config.yaml
num_hidden_layers: 13
hidden_size: 256
num_attention_heads: 2
num_key_value_heads: 2
head_dim: 64
intermediate_size: 704
vocab_size: 6142
hidden_act: "swiglu"
norm: "rmsnorm"
norm_place: "pre"
norm_eps: 1e-05
positions: "rope"
rope_theta: 500000.0
rope_fraction: 1.0
qk_norm: false
attn_scale: 0.125
bias: "none"
tie_word_embeddings: false
parallel_block: false
init: "trunc"
init_std_qkv: 0.0476
init_std_o: 0.0
init_std_up: 0.0476
init_std_down: 0.0
optimizer: "muon"
learning_rate: 0.00725
lr_mult_o: 3.0
lr_mult_up: 0.894
beta1: 0.9
lr_head: 0.00313
max_grad_norm: 1.0
warmup_steps: 200
schedule: "wsd"
decay_fraction: 1.0
decay_shape: "sqrt"
final_lr_fraction: 0.02
batch_tokens: 32768
max_seq_len: 1024
doc_mask: false
train_tokens: 193500000
max_steps: 5906
dataset: "wikipedia_en"
MLP neurons of a small language model. Each row is named by its layer, matrix (gate and up: input weights) and neuron, and shows model dimensions 64-255. Each number is 500 + 40 x the weight over its row's rms, rounded and kept within 0 to 999. Numbers have three digits each. A neuron's up and down rows have the sign that makes its largest values positive.
After each neuron's rows, "fires after" lists the tokens most often just before its 100 highest values on Wikipedia text that the model never trained on. A number after a token or word is its count.

L4.gate369:525487459508518551612560451526479487511510448493556558550526444435480520558564527538487481486526502533421465493496439478524543506565521438441512564483513511411428528495458441428450500503444538530407526588523525397537531529512546509474500425517497526456506448466450466491463424503491549509493422474498488502477482452464532540489536541583510495488492527510461549490481585463481526535524485524502514549463564548520523563473506512514503487480516475488517532496508492463505556480431504511524413525510507497504525445479447562526481530497565500520566522523423440564556529483502493469
L4.up369:504548488526475504601549477498477456535489510498529562513581469470496512500591470512525462501496473486456457511537492507529526532526504471431480503479500520381438492491468380435483581509491551557435502547548494479527543492531463520490485492559539540444506456433511506457504440553448534494517435522563485410499494488492439488493523551580507455546507505530493522527493510422510470497535455553506505527491455528540509554435506499528462521493521473591508488558503480482518543519443489482479481446525463515445509447481482560489505505466556517576530546504440444546571465525487475501
fires after: "2" 69, "3" 8, "6" 7, "8" 6, "4" 4

L10.gate555:471459434523484516501552474540504478475418547517537485480562533496463485527443482452487533470513459453435484452460509484490511463472453531456503450516539483483493439495494504470535514497496502504463518447584443449528475496451524438502506516437516433505450507542455443496527479553520462442472520493509471576435488546474425519532539565524508502494535525620423503442586620482488606483532471587492418506458534446478472490485490460555524532497491528512488461500510542511525550540566534432552499512596460532486511588544539507514498438493506439542483495510513525501505514525536426506
L10.up555:484493516524491524537584462465508521557503418522457492491445498457505505505538513473445396421403580430457493492450396568503523507546510503480472498498437489464532583514520532526548460520480518424499531498469499496529461471465487574492440541424608514508462420378450553518442530444485502459475470521541538526476554537522439500526431511481532480398534572494498463487567464543519503495501408407568533494587504515533420502530499500542464554499496554526510479505523508482504477521509515477487495512455480528558535431488420528440491517504530541438514473518515473501498510515504540510
fires after: "0" 47, " " 18, " |" 9, "|" 7, "9" 7, "–" 4

L5.gate298:477541450496421536471538477512434467444455464507478437478534460468539557525447468497504476483523496536554434469522435482461469515533511497559527517464401470537468485513505487469492452499491515544586501481440528517473475584528549460480521503491420406505520553529534533459508497469499482498546515495564466461509553495534521462550458549473495526528551487560470464459556537495592497476465518513525573408578496547436556578518500523466484523552512471480569497482500570516513507524512553524568549500487471515557538462576522562472486391503565516478494551508495564455546464557464479533
L5.up298:495536433512476467481443482524515496515472514510444508534467458487553555544520518531530505437513488412478529509437468582478452527516480521536503524476459471448501537532518436537499514526473507533543507495510448528459512510499534547572569527475479442460486557478538519480461502557490562539516460550538540448484531483495514533562439424465498485484422535503490493574431450504603488518476511565502482522539513552415601478505486437493518430467529527453571450492542583498515562545559479497506460466524479508538489488506508476485524492449539476488489475492480521476515477524558517399
fires after: " " 51, "-" 13

L9.gate591:459481546479447513528563455507444414483562519569526451462408468467510463554563428489477509482522507482567520454477503508562523562526468429469478502457540483551523455515468530459638510519465539475499523525509491543498502508493480523534444416510466387464511485488572531461526545536574490509538488555441475506411525487580484536534536511505503505475500460566510466521553506461474527525525443461500520446510526489526442539550480569536482525516466569541439552582501414499480549518479506446432480574496519538491451404506515502515473456479475521500488516519481462513552489503425514491
L9.up591:505566568445418533518525500500421497442503496548441525504467481520456482433438459477449443484557464572475449443569536528533470464552570510484546514503496527542502462440513530533502557466449502541568573520525446448569498419380588474478537477531400553409478479514525526471533482492461483518534482472506547494485509440457491555491485572454534527468511579509530533483576548522492528475557504423418496494469470523485482509425461549525529559533521493537476531454457535466533515461389494483510443465501554491485517454486477480423482489469465496504481532474527499501534413520528514482
fires after: "0" 70, "6" 5, "4" 4

L9.gate439:473537522503522548550569481519537507519509487488512476493458544523439532523537526439453433564527534493572586449473548533537502483520524465567520439485488502493535544453489474498548517473454504483556528466616432447467469494447499469433477500546538518465471453491462509465503488499427517547463447517519480477422440510492480535485495529442506484453487488454562546499507516534476440485523512548534557423485501536502488493420579533483436549422558423501554448481505499568535531493489535549445455423441524493487544477567491512481516466510416476599535476426555489505468444556524464553
L9.up439:547505455470492433497517505456437548519557521408508481556479519499493546439561443523545430510506511493485493494535590471554443500519514446568486499476517515513506473472446578511461471496555504561534608511487451460553478499514525533478460482519556610486465525563509489479471546480494505556437486512587454462496517530478545519466464560507490465466432481516509552487539460545440491446438499490544486488495442527550492499442434493404502509480491469476478413495491492570540451468424468541510462519430458542388498487506460526466462564450438476576516441490557485404506467508544541568
fires after: "1" 45, "0" 9, "6" 5, "3" 5, "2" 5, "7" 4

L10.gate298:492462518548477520519544475555478440531445496452495531460498523555463594506463481489531427524427540601472481445481443485515441525480496563567496545508505500531477454479491446456500436481507462523457419483494533467451493508468446465438542519498564527493552470550457475518523520506535477443462515448551536485540483575546417448512459539439482560473460524413540483499436515441484471498533496513545527558563473509586501514482486530463543554550549453510515494494509467491467493581454513498578531500493491466438484501478512504486509539432486507466446531508567527473534387448492558504
L10.up298:537507452542523451499545474433578468530492475432513499528461425519508520513473492433500463476467516522517496494483438486507475513442482453522493529500455469518445476483489523483585505472474448552504442476483491576554582471525420469452543543490510514475541440592553445483490513510455514440451506558568565520527481541482489490475457545571441482565464567519475528454444538459495489561432589556499476516513486516464527499470554499467555481501479573500462509496479532505535586504497469442533478415448571559500463513448568457495496514513590492514515450483509469457491508454494505510
fires after: " " 49, ":" 7

L7.gate614:497461555520459490543497479542478546419470419521545467487464540539483486469410525495526547496492528487541412557540483475420524539551499545478465500561438508511483519416457340472525445587515489471522433513540475536513457483487527432446482423433409512450439452462472480545447452487482458477524547483478483523479442448476506485497474528443583519500536500480550473472494507449472410471500541497486488535511533464481577468475511480531496518493508488461537485500500522523544478516502532504453452518473455427472473464615450524490414537470482478499519536527415421495520464513528502457
L7.up614:486527545545461487457517512517495547509521463490582471514521536522502439473476452540489515532456459432487435548451497463382530439550488502515545516508507459536494485482465514484471481511592425522517490438489476549528479500460492525447508515495508467524532533436462444464542499467466530530505514382447582509568516508489431556494571476560491526440491553483533440506548540443568532524425479502489534520451436522493490478495487525534517432542499542529509487554507480473510426538477548512449556430457545523479491513545538539527459488429431474480594398505442483525531494481531529506
fires after: " the" 56, " a" 11, " max" 5

L8.gate155:533521566490466500526559456503470485474482486455509518526525501480509558557521536520543422482485447583433515549520506471497513435473437548465505493507490449482470527496417465537479507482458498499493469421502530478386487492486509453504460558459527460533474456432472429538503487556480504562441504547555458490493540465477489533519437455514448475523419501478435484497528534570566589529453570566552560481526406483515493488504532563515529484455514541475525525523485516523408490458577489481531475565475526505512506473558507547449542408471476547483526506487556544493541500507524437519
L8.up155:504555541504532524533476480516483559564521509465507468493434420519502502443492482465498426432586507483485465541459509516502496558520475564472523465501565469508515518543523461493516454529472496483496504418489517458508581517478497461553477516507527513436452439551547462460515529513498568409486464556590502550555485459531425529584518375509468472470523475532486489459542452573492528465451463494532509520521524486491545508499461503524539448519571493573481507518470511476608508553487531403492555559388552495462469463552511501513471485521456499475531550500461468514503526451466463450
fires after: "|" 77, "-" 5

L8.gate554:532502512496473517489470510524452542523551501467477589587531524480508529498497483467506511442434468508534466501511442511502512516527542531520539569523514409560482489462503502518467517457406475441463590475621479528474511453487515536558461507482548475545444488464466462493492550494439489555498484516500482508542511495463509526527530448501522469485464461401514516489434544471462514516549504475476508611466616445508548474465515508516513471496460469420512446460552470484498526605534528529507500442497500572518547489529458475524441529490551513548488550509530562504403535423472470447
L8.up554:542447507498452477446452457444501528518461550561492580566487480507528527508398507525421590427457474508511508532487500473473448582530480445490535510531446568529507501449622545492490521498510488508454480516524519456433559445441514471507552513521531482516555515500446569528494574486404495527528511455516491540501520476515464539474521526515557446513563524399536511529506492506490390515541484552507528518524505477512479562440579462476471470505475518475516491514547473471461448468461526505542490509473475503446553520520476505537541502439515472498519465463470514450523444507455553436
fires after: " " 27, ";" 22, " to" 7, " |" 7, "0" 4

L8.gate247:519563487486491523545513570450563527508432478504532525437568449496576477527518497491537534497472470421449489525512605518522512425479502532475488444522471465529505440537474420556518553503469545479503513576462544568502567530497462494508459483516517479497513420516556547506528522579553634480506537515523511465523513522495451529554507523472521500516480481551469492510535494560452454470479426526563589444537460532507472458412480452525577528538531486498527473579546448445444563509530516482508523471523503562455483537479550493506498495505529514531544465492505572497509550419507556544
L8.up247:488459458479446429523474471532587472519479454438496486489551519517512530552490515521561500422539463384558498503493487509463455514466472491479412554489445485466580488541444439524521555573406433539584478567463465462478506480536462514449493501487499468512479541501539483471444429522509466480513572542518499508532514567510487561517473526474455457558506494470432558495454491518529471443522476567423553483476481465451541491435544492591522471465486506500489463545619534526528534495454503526480489512513460614452510490476502476506489435478586469526544478559422547498529485535561492441
fires after: "," 37, " t" 5, " reve" 5, " arg" 4

L10.gate324:420505519508416580522514596560526548562417602476459497545492475447527465459585498545516448560565452503480528465569481508469498455504497499502543461555417563510474518550545490484436526502460532519566448455562523521527487490577525477558502463507529507606608494469466461534538517481495518455518538543517474481498498510471489480464548477468508488505481478515488477480536551546557485502448473489527491440433445474459494505465454472495502451470421566540462524424475477507496558512481483434563404473458531535496452464561576519534456471506458529474486505506475518505435460489539510467
L10.up324:520464504485562559540493560499519496469532440532481526553483514484446462494572414521451440524469502406524481517488513490498565499609413504457501442480499456514483475509474514471497443502480542475522536492480422513508483447525459454540478469473525452542503501442456517651549505497501490583491459453483606501452517509493495582541480572453523519487518567526518499506514521492477553513510463487477465434508486542480502483459553537476476494481492592422483569542477509512549455517493539483540502531527535487549583471462549464484429437478523473489480460510484518507517564483485500489
fires after: "9" 30, "7" 12, "3" 9, "0" 7

L10.gate33:503526493536485495482467511516552452436459445465466521467521527538517544609496546434473504486517470568500503523508467469491496561557517492481563491481534537524446537539493481551482457513529492527434515441451412491446417530430539495544485480461517470463464476447448487513495574510421487504446548512545514486482450432462487497610473498520475564484574413488513517456553584482495539485451453429496506433485423487475432484408548532487525531483481439492457488501451494492555493513540542499553489526499487517502489476508440483499518478443543565475539557470525502458490445594454542512
L10.up33:471482605475500471556459506564447486496527474447447465435533503580474513521553464477543494462545499564511506486553572554508547500469499504522452473555517470525441569485414507553534488522464628497505441473464457481462493464473400610519550452520526544490443556590505500448504525559475414519487534531521468484443524556534494414495482505498454471483450508484455534495468560469481488537483505497455504515518510465479474530529533422496468546487501498460413476533519444467447511466449524469449532571564537488502453528516466572519442515494499502513553494492494514506501540560454446475
fires after: " " 41, " D" 12, "D" 8, " Att" 4

L8.gate532:452476508478505494462523499526510445422418430483491549496460454446480514596474517534471488411531482560518455497564495460467602527392514458522536504516513492476501482516475384528478476545438494542553491456491543541492497519501506520490475526512520493518460494448479509466557502444482576415530477460482490614483540547482460488497467551502433456496566493531518554473479554511561534527461469541455519462533487428498544425541509529442504477446523434537511477423509491568539509558531456537534446559562439505503521482552483515435406465432479517492444416506537545444476440468519467545
L8.up532:499499497510456505442520537530504493490467527489475501445538472527514506575448442501494550513595481467507493471515573470517561522515484511499492446448540518435465502541469479549457478540483464521529539521433572458440532497512562495527493485529423463502498570480501484515498451555461532529516489555480458488411517519477528497500422406561410546529527486591572520432511440528531447554489494491490526541489512515513483460499572483490517557481530421532468506455414464547536478442549489533538463552554457444479532559527498541509437506450486515512466502459517587541439436491554474476
fires after: " " 71, "2" 4

L9.gate595:437536492546439490561476504517515589544532499572473448560427516463476461542460507564537447533481490560486496515473540504541460440479555436485498448534516477522465527551455522471525537521584551502435496476495529578536546546538532504453488436487506494539467442481510588512500505482509565454478482493500532466529517519495490545487492565503590551492486527555500533534516521517501503539578541465480491514548510500464542554473504536494504486515536448592542476506499477501490497460451466432529576507487526513531529462467446485521472456488573517495497493443421544512441489507523528519
L9.up595:475542527530568535518558543488416561503514522527519452484454473534527525557502550486539451512530456506465558510496465531490488439366534544486471458406496445468452449491473514437500496480489510516469460444528460538433513552496412497499417514466591524541469491481501544460563464474567535484566498563515516453501535454471520573517538555461521446451490396494487518459490514586549518454468514562483461468547469547528473535510505561529478450469543500547508506535511503526464497538552494522473468506495547518518600532508437556569483574594497454529546514501497544570472514476474460472
fires after: " at" 31, "0" 16, " under" 5, "." 5, " At" 4

L7.gate216:475547451508480543511456515516504573567400495470464460489526442470472533509508405533519438487491536433490498474512452448487470511444500505449449513525493517492497462487644469553587554449569465458519524518512519449479463460587491509505574517488555378591447461507505496540399471473533508490498461469534490548514493492488502563518503504474485487592512562503505494474552450537515515540524547502527537527526539477529481524491575460516491496472486509474504515476455501492553438502466508490427415531438436548500512551573482515510539431535515539484529503528480521543491550500553565476
L7.up216:495519490522400596549461544544481529547431539477468496490520490424433582487480399501493516513531482467497475446495489461479551534534532507495540485525451532516519429500581503545534504461511499496459443525511449524493477454534520493515511537499507443564456485518509495537384472447526521474541401511534517493489464556465455548563494484511476486616518549505527552556612476493535530546522571514516480515534491493502539498474520459481542516473518490502482494521450457582522499469488466472482425561482495513587495553549520529525587478582516476499514532509445527526452566485519510441
fires after: " (" 17, "-" 15, " first" 8, " Running" 5, " \"" 4, " U" 4

L5.gate53:466474521478545483451499466486490515525457548453492539522502532545470562532525482461499503502474510494496463549522376443513462493450466472408440513401479514540513497435525492489551496448491495494526487498470495460565495561473509424504497577469552580471526591462472507490596510513515497504485460501527480580568561554565534551522486502496481564435559485540508563480463514514566512433501506566464517482480520510468485524550484472472515543540514469552501507472492556461525520462535500533585508442436417490536493541565502542493525530493510529477561462457530552438553456468502448591
L5.up53:454461564497473480459472463483482491518546506512484470452499482513480527538518549493453450460510522477485481566483579492529549455540500504521488510545530476520449506502455521543506581518467524517611512503427468551428446454507479529517487554418467511528433444564478441456463471539565513578578523532452567458584488441438510522567504509501499555533571493502435515556605549484496488466498494527486597421473495489531471519452449455583530551506522539518448488538495465544484482522474526544508484492503475541445461469492500519515507472527425480484516502431391514575533446540472484559
fires after: " " 70, " $" 8, "-" 5

L8.gate175:450521528487517568506571516493497506468515513482539442513526513450558516460506456545483529470525543546495524505548429496410515527511499447464487540493430485477472428564517481474525534554566445523578540541477519589454513513477551514498501462545453513438522503528455487569506529413556515492498466473485482439549546462505523545494529441518503411533489524546471489555485483447495528518531446511457553427505490491486433487485491609473417452497488544408512464477492423437483483488561589516419453485517472543502459589522493483444486507520505530505552538539528532553465523550493513570
L8.up175:484551488502460526490461439474580466502534485602453492502487479495496566500532511529573547493419560521584474539496467490538541561525483511494573495553495556536454491587432448479409490487470484571534498550449525549462478478438499515529520495503456493509449518537559518395532522509479484463510498508428566462574522454544496470501495555503493505579480502529470503501527434449477525492500456551536559443480479398478486465482537418471523436455510470509506525523481439445436464503516532559575496550507521542494473530455491611537499461586530532586528471540532490511492437552532495518
fires after: "0" 25, "." 24, "," 23, " |" 11

L5.gate661:602514483471504498484456530500461477450528449474504495533470587508487473470556446509444493482462520520548580583510500490570491481433483525517595554590541534561440404506503466516540548499474499458484437545558541497454510481511569499563527441476531520521474466544525562464461539482486493457434504487474508496523498518453410517504522456527503547511506484498542466513473518515442439468495452568511453424519443526498489468556558484486544484452464493444432436559553506427488450489531523496463470478505547538521544504455492468465507480536497510533575591514515573463524500542467511580
L5.up661:517505438506488491473559463497568540475536452567518528547505540474532517536426537540499516491550543434513450472438544429526478534507449537480493474581504549504506502491542518518451511490566497524528401513490486502480526494473553540503520476453542542457461477497497463521520490520444582513568454542528515454509491522488486468527499578497536480486465500481469456478422484522479460602507450453502594510515500508501403470491518460494477457547490482523509481516575420546513486475441465494509446535442523477553533457483433442551454540474523506606480514479544539532459514579510531466
fires after: " |" 44, "1" 16, "," 8, ";" 6, "." 5

L8.gate539:554455564527548407498475489514465476498534554543463514422486450528481499508492497480467517478444496526446484533506545490555490510502430563492486538411513592538517482566472464482508520532455552459489459531496490544494534525447484509426455596600528538490559542473539497521526441533480441522507496534431535476454519460517535510522433491569470464448524479524573478457483472471436492462490505516498535516559529470445552558502518510512479523516443506473478498502520456503516520451510522531519525478554429470516454521553504523515539553561483455519520454466477571514555517585505479562
L8.up539:545475500473410531497515433532470460462508521499495517481506484525449481578527507440492499511491534508426534470486561529568509443440484528497503474510514522543542551560525525462469520508452542541516483561491484477550497545478506552545528504540560601492463514494540470448456517590498588467556481551463361448470485527527534479521501570468548550519540487460503524543484462529538500504491493446586577532571401574440515476477498490529491501487490470448482504537491517484540566509519571514576568441516534435444491397443494518493525510489465471559578454496498492580532517512470532523
fires after: "," 36, " " 18, "2" 14, "M" 6, " December" 5

L10.gate477:525453475477515505461516510560502527487494463523614451508497548503488499523495472436498519553480488517510521449501506518577569491484487463573535483477478490493522451539508483580539518474466436533505496435429616529483490468484516442426467527453507580509455520520465548515546527558502501469517498453500508470486551486600476524565510526509484523457433504473478525493506446423495425502522540491534408444524531485505465430497493477493498474511464469454501524512619537494504463537414440525485452438503570549504522467522566478436472551487535473585565556487452462567518485496548551546
L10.up477:559482513488514528505483537448547531500527421556543462500584498559476480529476469460491524439522450453558521514475468488503523494418531458530559533516506542560545482507432513497567462459481458551539420576482505433493456519487565490509439461489489495544537437433454583440498465518421515470444430466460489521516569470505554458498476573542537456498560534535454462557521497500556558514518491506555480521473509560549524455500525479499511497499524605471474460475490512555459520530443517449503470461513530483442427437469482493420493439468419496557544526394498530571546549514535538518
fires after: " the" 29, " The" 23, "The" 6, "," 6, ";" 4

L5.gate682:532554479508456493416580494436548484531523518503501438514460450483581509548486526500541528514416497557484486472461519508559547519542538480481528483500473512548486527481469499543514452512457443490491446450482493511469448478515573549579585576500423478551515503546599474529483475555516496590437507536454510498500572479538513579481495426565539543523510510492472498508520503502507496519488477530476564506506523406477491497481547608478465487599448486515506473602514581460533527461457508446513525475486523481389553538546473439436419501479478508466538447467514495505573513551499456465
L5.up682:397583541445491515525555487500446506498461578502481480529451452525501441581503511510521471475509498514479523448483534518495521452546563527478500406524457517487464553454538532547571526493513549497487499489534469578499433509463465474531475568508438531541539513503561471503496549548523480553512494547470471544484544453568530537487540540537539562454515539541478445510504547490531500569510454419480549483468508410428507475489532502492422529616488433528510455589409481548541494519409506483468510454524522503477531573519543506436469433426474525445481471493476421525515451625489484523
fires after: " the" 37, " of" 8, " a" 5, "olk" 4

L8.gate439:540504526577512514536488529526502447494527480487485558515462532427545553487492461531456562458513574488478559520508487464552481493482554503435493464557526533537510518502509534475453486542390482494597519438454562512464456560501453537546501584440466530491456536463520526523506520529583525485558423515510410428522568510549512532532435542490465499453503504470494505459449496517550550492476492527492487494490488536437539484480589443423468415485528465459499533551455562508483547510499468482495519498431561455596501510536482518507561536509465467440435473556445453545454443492541459453
L8.up439:458467542515474463531558429479459485526462549473499493515434469486503494509450531472518511448533479466499450484517520511446513505531427500488456518455474607453539532514496533533522506506417509534478537490441531442514484500471517471516563603456516505512448423545510567463467566507541473544471505508572472556536509513500536560496501472491536450516527460578466546530535532429565509468422422483461530518434505472486488470548472433484496510583469488571522482480454444476506489491479452532532505548572491444592431448508540473439493446517521498486469523401525510453463458487481536497
fires after: " " 52, "|" 20, "1" 5, "7" 5

L8.gate89:577510482529564409480508532499551525552502471484481495546548497456504488543560499517529490539505443475523529467475452558567511458423481557486532412589516532574538489532508533475537596571525428469498469506472585578561526481441507622531482525463456480488474424445491532469528516514533544516569509488483490454518553483500501463543538493514545421506559451548491512427552487477476483565539479494490521488529472494487484584473463473532440481485539489572458510531495405480497548506520554526520487549552606481500479570525436451575583488583494539471450467476475519546461579525461543489
L8.up89:434448486516547541483497471559527515526527524523507469575421458467470534511520537504535512553514527489450440510452530520408500470442533565517540411498496551449518448555524455432531532485508458520504501491471564484499541491494512488459510472458510474436483521454496514518521465510533525501453507444410536489475478420522506561510505500551492453480523466486471489504525495489582525441488540506525480492479504527480516449475522547592488463461495545496487517535571554539511451555523503464515512488536571537470523421506555539412443428422535506468605510592504517431516486428544535501
fires after: "," 35, " where" 21, "." 20

L9.gate420:539541467522553478518460617493536440500440502454429600466450535516518546560497508558473422536463490441510546477507527508536527483495588582508564489438535494542543560478441485494528533478434465482472456534459472550513485486475527507476493507521441469438473485517497531490544530611495502532598495504477488483490457453466454454477458420496464453558516434515461463566501489520544506499536460519516542460593473510539513524497429431522509463465490535573528537488505465491473516518453436542516512553598532531578447481566515523513525564507481539528549431489505484529502474502515545516
L9.up420:511501505557552520475558515472533420472536497510459472433563519529507519554482544439569490492520452509489518417545512538496437501516462472457553483531488482543486483412486521464480414471516479456448504477478457498475590467510460378510387509482528502523477479503535453513539495581486521499477505441561528485475578506414530484451544521514453461474444473526472465545536408455531557451478516447496505502436532578525458408421509496552573474529477460525534475499509432549555462487449529470514519544491505479425527488502491436510526447429542529526500530515513529531491506530502505491
fires after: "," 50, " and" 8, " well" 4

L7.gate616:503521458516478522531531565492471440502521526488480469514567537541454553504471435486448435543543495538480492507472508496497479545501503506509422508550535514527507455471509521491576492445492492559549452584487489436521456575457545422508564489511528454496477518532460448493496513508490455571533499529476483560470467537539501453503508528500486514476524549482536545453550485623565533501498510494512453495543603494522536561607521557534502542512528507494468505538477516499583577475500478460501524531504482524489469522512435513535494515512516408516441449462460517611461507448514534495
L7.up616:522440552498473486516511571501485488590467518469480453518530529434518526498499503578502492504506505446454479493496481515506445438496508437530446493495545458447467519505502406474470524521475481535510529496472503490503520494520510554511565518461531522521561474475526527521510541467519458564539509463515441560444531548554498475442539521484480527505533603487576525538522453588576557504515461543505467466534496561509480554512524436512521514527528553491480534513460471481471577440505493493500533496408542436584499547560481494490613598448533497505462484593471511532429526510466486502
fires after: "-" 39, " was" 7, " (" 7, "|" 5, "W" 4

L5.gate586:461527494450395539535560451480497419501516554430571495525506472484490560592564576496512531536470505529516474496472459452564435544520509479468426451475485511522482473516500451510554498457552456586458508447475451494535440487517567513536569490489532425497549537552526516552581478561493396477519512513550475515545487476469488506494556519504472546441463516518528606555509526496544561561504510515545528465471434553431465402434525521448470510532422523474536546542522547537577478453470482556508536463521474485494480505583451507500479494442506524497553565517558498509527493526433450498
L5.up586:509497500485440508507557435525592460493570527507564500494547494537512564587531530500446491543571481546481427447512527434575410469561521450541462480481509511484565496534487479477532546516504480547529511445442491506507486502530525533543532483541453485518525513558476519559503475572518428511523559542557486458557453499532512540471553533481482559478463469572532571521473475459512543530506466524597501512491480567457478433448421498452411514505433527461581546566507519521563497489408450535437563452522518486481518478457477489509446495447449521516574545534513475526570561549439495495
fires after: " " 44, " October" 10, " December" 5, " June" 4, " January" 4, " September" 4

L7.gate482:545520471558512539462523512575423455476475490499568476505517548624443585469492551558511565503523439480586457439497507520534554500503428530464533499549496494483460498531478510515504580500515449524544458497491528495410562531516483391464489560594571498526494477534482557548437509491500440467551453497566510474538516481532512499561468496549466503541474521480577428507584533533470535551451498512549520415541458484564471484460511502484526478531504490535505493483487560492556476504475564483468518515513443499481517454518424498469503543469454543544493442416523513460554439462537532555
L7.up482:561486483511470549556537527535465558509479513498475526536513468536476531513428459498435460478499546461511518524520516595493468467482497549521470495493509499444412510491501490468507463441515538517559468504493581494479524496479600487473570555507455430540442498544488509430525464493515544459497527512485474491480486593519440465465465471476553521548426582470574568502419473434511534517566466478501579512449538511476553553517539437519505500522535462497554505509439529504471521483562543500553517476534458602482538492521556507431506503508546474488551488539518531504515487519529533560
fires after: " (" 46, " \"" 19, "-" 4, "/" 4, " over" 4

L8.gate340:453521534553505482521537542527399462457523491499498451453429552476454555473520442499510452539515523479484513486488532522498496555463551544509514471454536529459517574541496479518535537496501532536521526525511541537458554448507509529487500374547519480490477505495457510596513502492468523460448483431510481508443414490478512552528454514505428450512496497472495477487550516454419574542596534509520560527502447490538482558469463625597502511508505437488438464481451458449526485516443515497508460444529517450491558526521468471544506458545455394503464511488466471553516508511523440538
L8.up340:521492554532503477559469493476473515536527474500417438535398487446415531495478468448521541545549535510431507526506482573512510631535552510549512486469497543504515524486559464502524507479483495540438537518543409612519534444476530536446549455502525543474556408481513484586473512544492561475469530454541508499482461490498471512546474504470524536547547496496489505512563435487492531494485530488530479530523461520559492552545441580480526509507501460555470529482550501488537479438466523519462452484448521477499522476493438495532472431523470488491472505551582418526575478504568417506
fires after: "0" 25, "4" 9, " of" 7, "6" 6, "5" 6

L5.gate155:523415492440487447458487468439442489568552491468514404529544539505541537497528524502550470494518480503444489451451490480545469476461500540459549589535489479540482470536448526586524569427419515479464495543446528468450517455495572552529538440583454500516527488442494463550509463487449473494489488506507458506466469410508570507478484601566481483445402490506465520474494454467519510550522419548495498495435511500486532426492465444510519536566426440464531528540491572545461442491486487576587478480457469483499465530525461450536415472501504487486508555520514561449472514545464494458
L5.up155:593467487536436505608453490465480528464452486409530467569554508506527557516544453547500529451503509515476471508459483454504436490500457476497556422422537519516550501521499544583541452500493466506505473431539519506502562513439482456526570564478515518508490445499559517477487500600540569480493466438536514475452483527445517552460534488476539556498506526527477573514543511565507528497461505577461550489488447422544533538500456516515535577562562482461492526523560456518506548446455526481436491476526456468569494555522536418514528470538494526430537508494491465491486506507485447489
fires after: "1" 16, "," 12, "3" 12, ".S" 11, "5" 11, "4" 9

L9.gate442:470449511531436535536499503538513492536508486541454507521501459485468587544540468521448478445561429524482460484484482498464490433488504529490473538447411543491434516490479504467442507483520542438481501543465458538545446550415450402524549474570512523475522531476532440418491483484511473564449510496507500474528538495402443493464512528464476569502480504514538439488517460533521521569466524500528560464450463512485460536519510564538472528452497484458444517519451472419460499525431456509483497498519518600514564488461442532501559471457554475476569496546513508511556524520521485470
L9.up442:442525525486523530536496482460497505507437518482535476423474547457493425451486493520450475538512515572511484503502436532468529484487460491503567433458501571522464432533558521559467550510459568507484529503504441485501507527597418488490498489501517456459496515541496509484540487486471478474526496500552555534461450469541505509469519531520532484525514498519487574514460469398500491534619417600476486433473436575538510480463465485511499428570416569550466531556580520498564494509550504487492528458500442527453543555526531584564435457559452514540461478529545526474510488455477503543
fires after: "0" 82, "9" 4

L5.gate81:498468493495441427508514461426523422479397503402560558453519474493525480455525486522469476481536568504449517557506465503494571514467544498502497522519444517473528508496581487533517456518497490502511569425528450430413450500500448510440484584472504515499486428511564522487573476527571483466498531532540414581452529532507461482536503497522436542467506523506401509561481485512545501512538477498408494527498499497501512488539502522502461569506460530466523496488577538494499550489504445524443498444508501485581498492535524522567488477535563490493492464527482514509479478459603505549
L5.up81:465545461516508436447538406472522455479484455485513474447568440433518505475559355518529513571493519512467479534510458435472447498480451467514498491576502542492488502452544470514439495487493482494458473514505533574468454475514431409568488521537484516449435445549486529506486438525563517521459521499459459479560504460450483499482499444536453472447525498511517543411497439448444539521454547494451545507491442497548517564465465526538468513532453565462521531555505479507582524441499469469526512477545514413523479455437466495518486514483457475385497476495475470601466460498540518484
fires after: " " 80, "2" 17

L5.gate435:506503496496517413479483444448478447468486378513486530470481498439517469557467531510462525530440522491500483577493495445505460520524511492478551531518470540485503530517545480509541437515539459433485489491510518547515449475496499559498491465540494469559524515553565521508520493569571461530427542515519604569512565514526515459488455471459451531459503483500492445482492573511456513449513486505492457498445553530540482478484474550511548494470516435471528455503538470416416523501647479512516506515414493482458468571550526514480455488447461438543502521460476524456595451461525508515
L5.up435:504582517473524405449497498488498497437533509477510482506508480434478487564493557538520486547472495485516445520436444453475457487529493535471467512482579514498439508525525501462608419554565473448513426505435518495495480544558521539464448532532477490552485487595480562521526476452507496586482559511498522544554573546477536486502532537535450440470498560503458564488484489553400510531545526525489495562521508526533539488532426535525509456516539482486453465532450493503470428481551490521458606477453476450525456519525442498503485455446509458507428465447496504521607449515556496543
fires after: " the" 22, " a" 13, " in" 11, "==" 5, " and" 4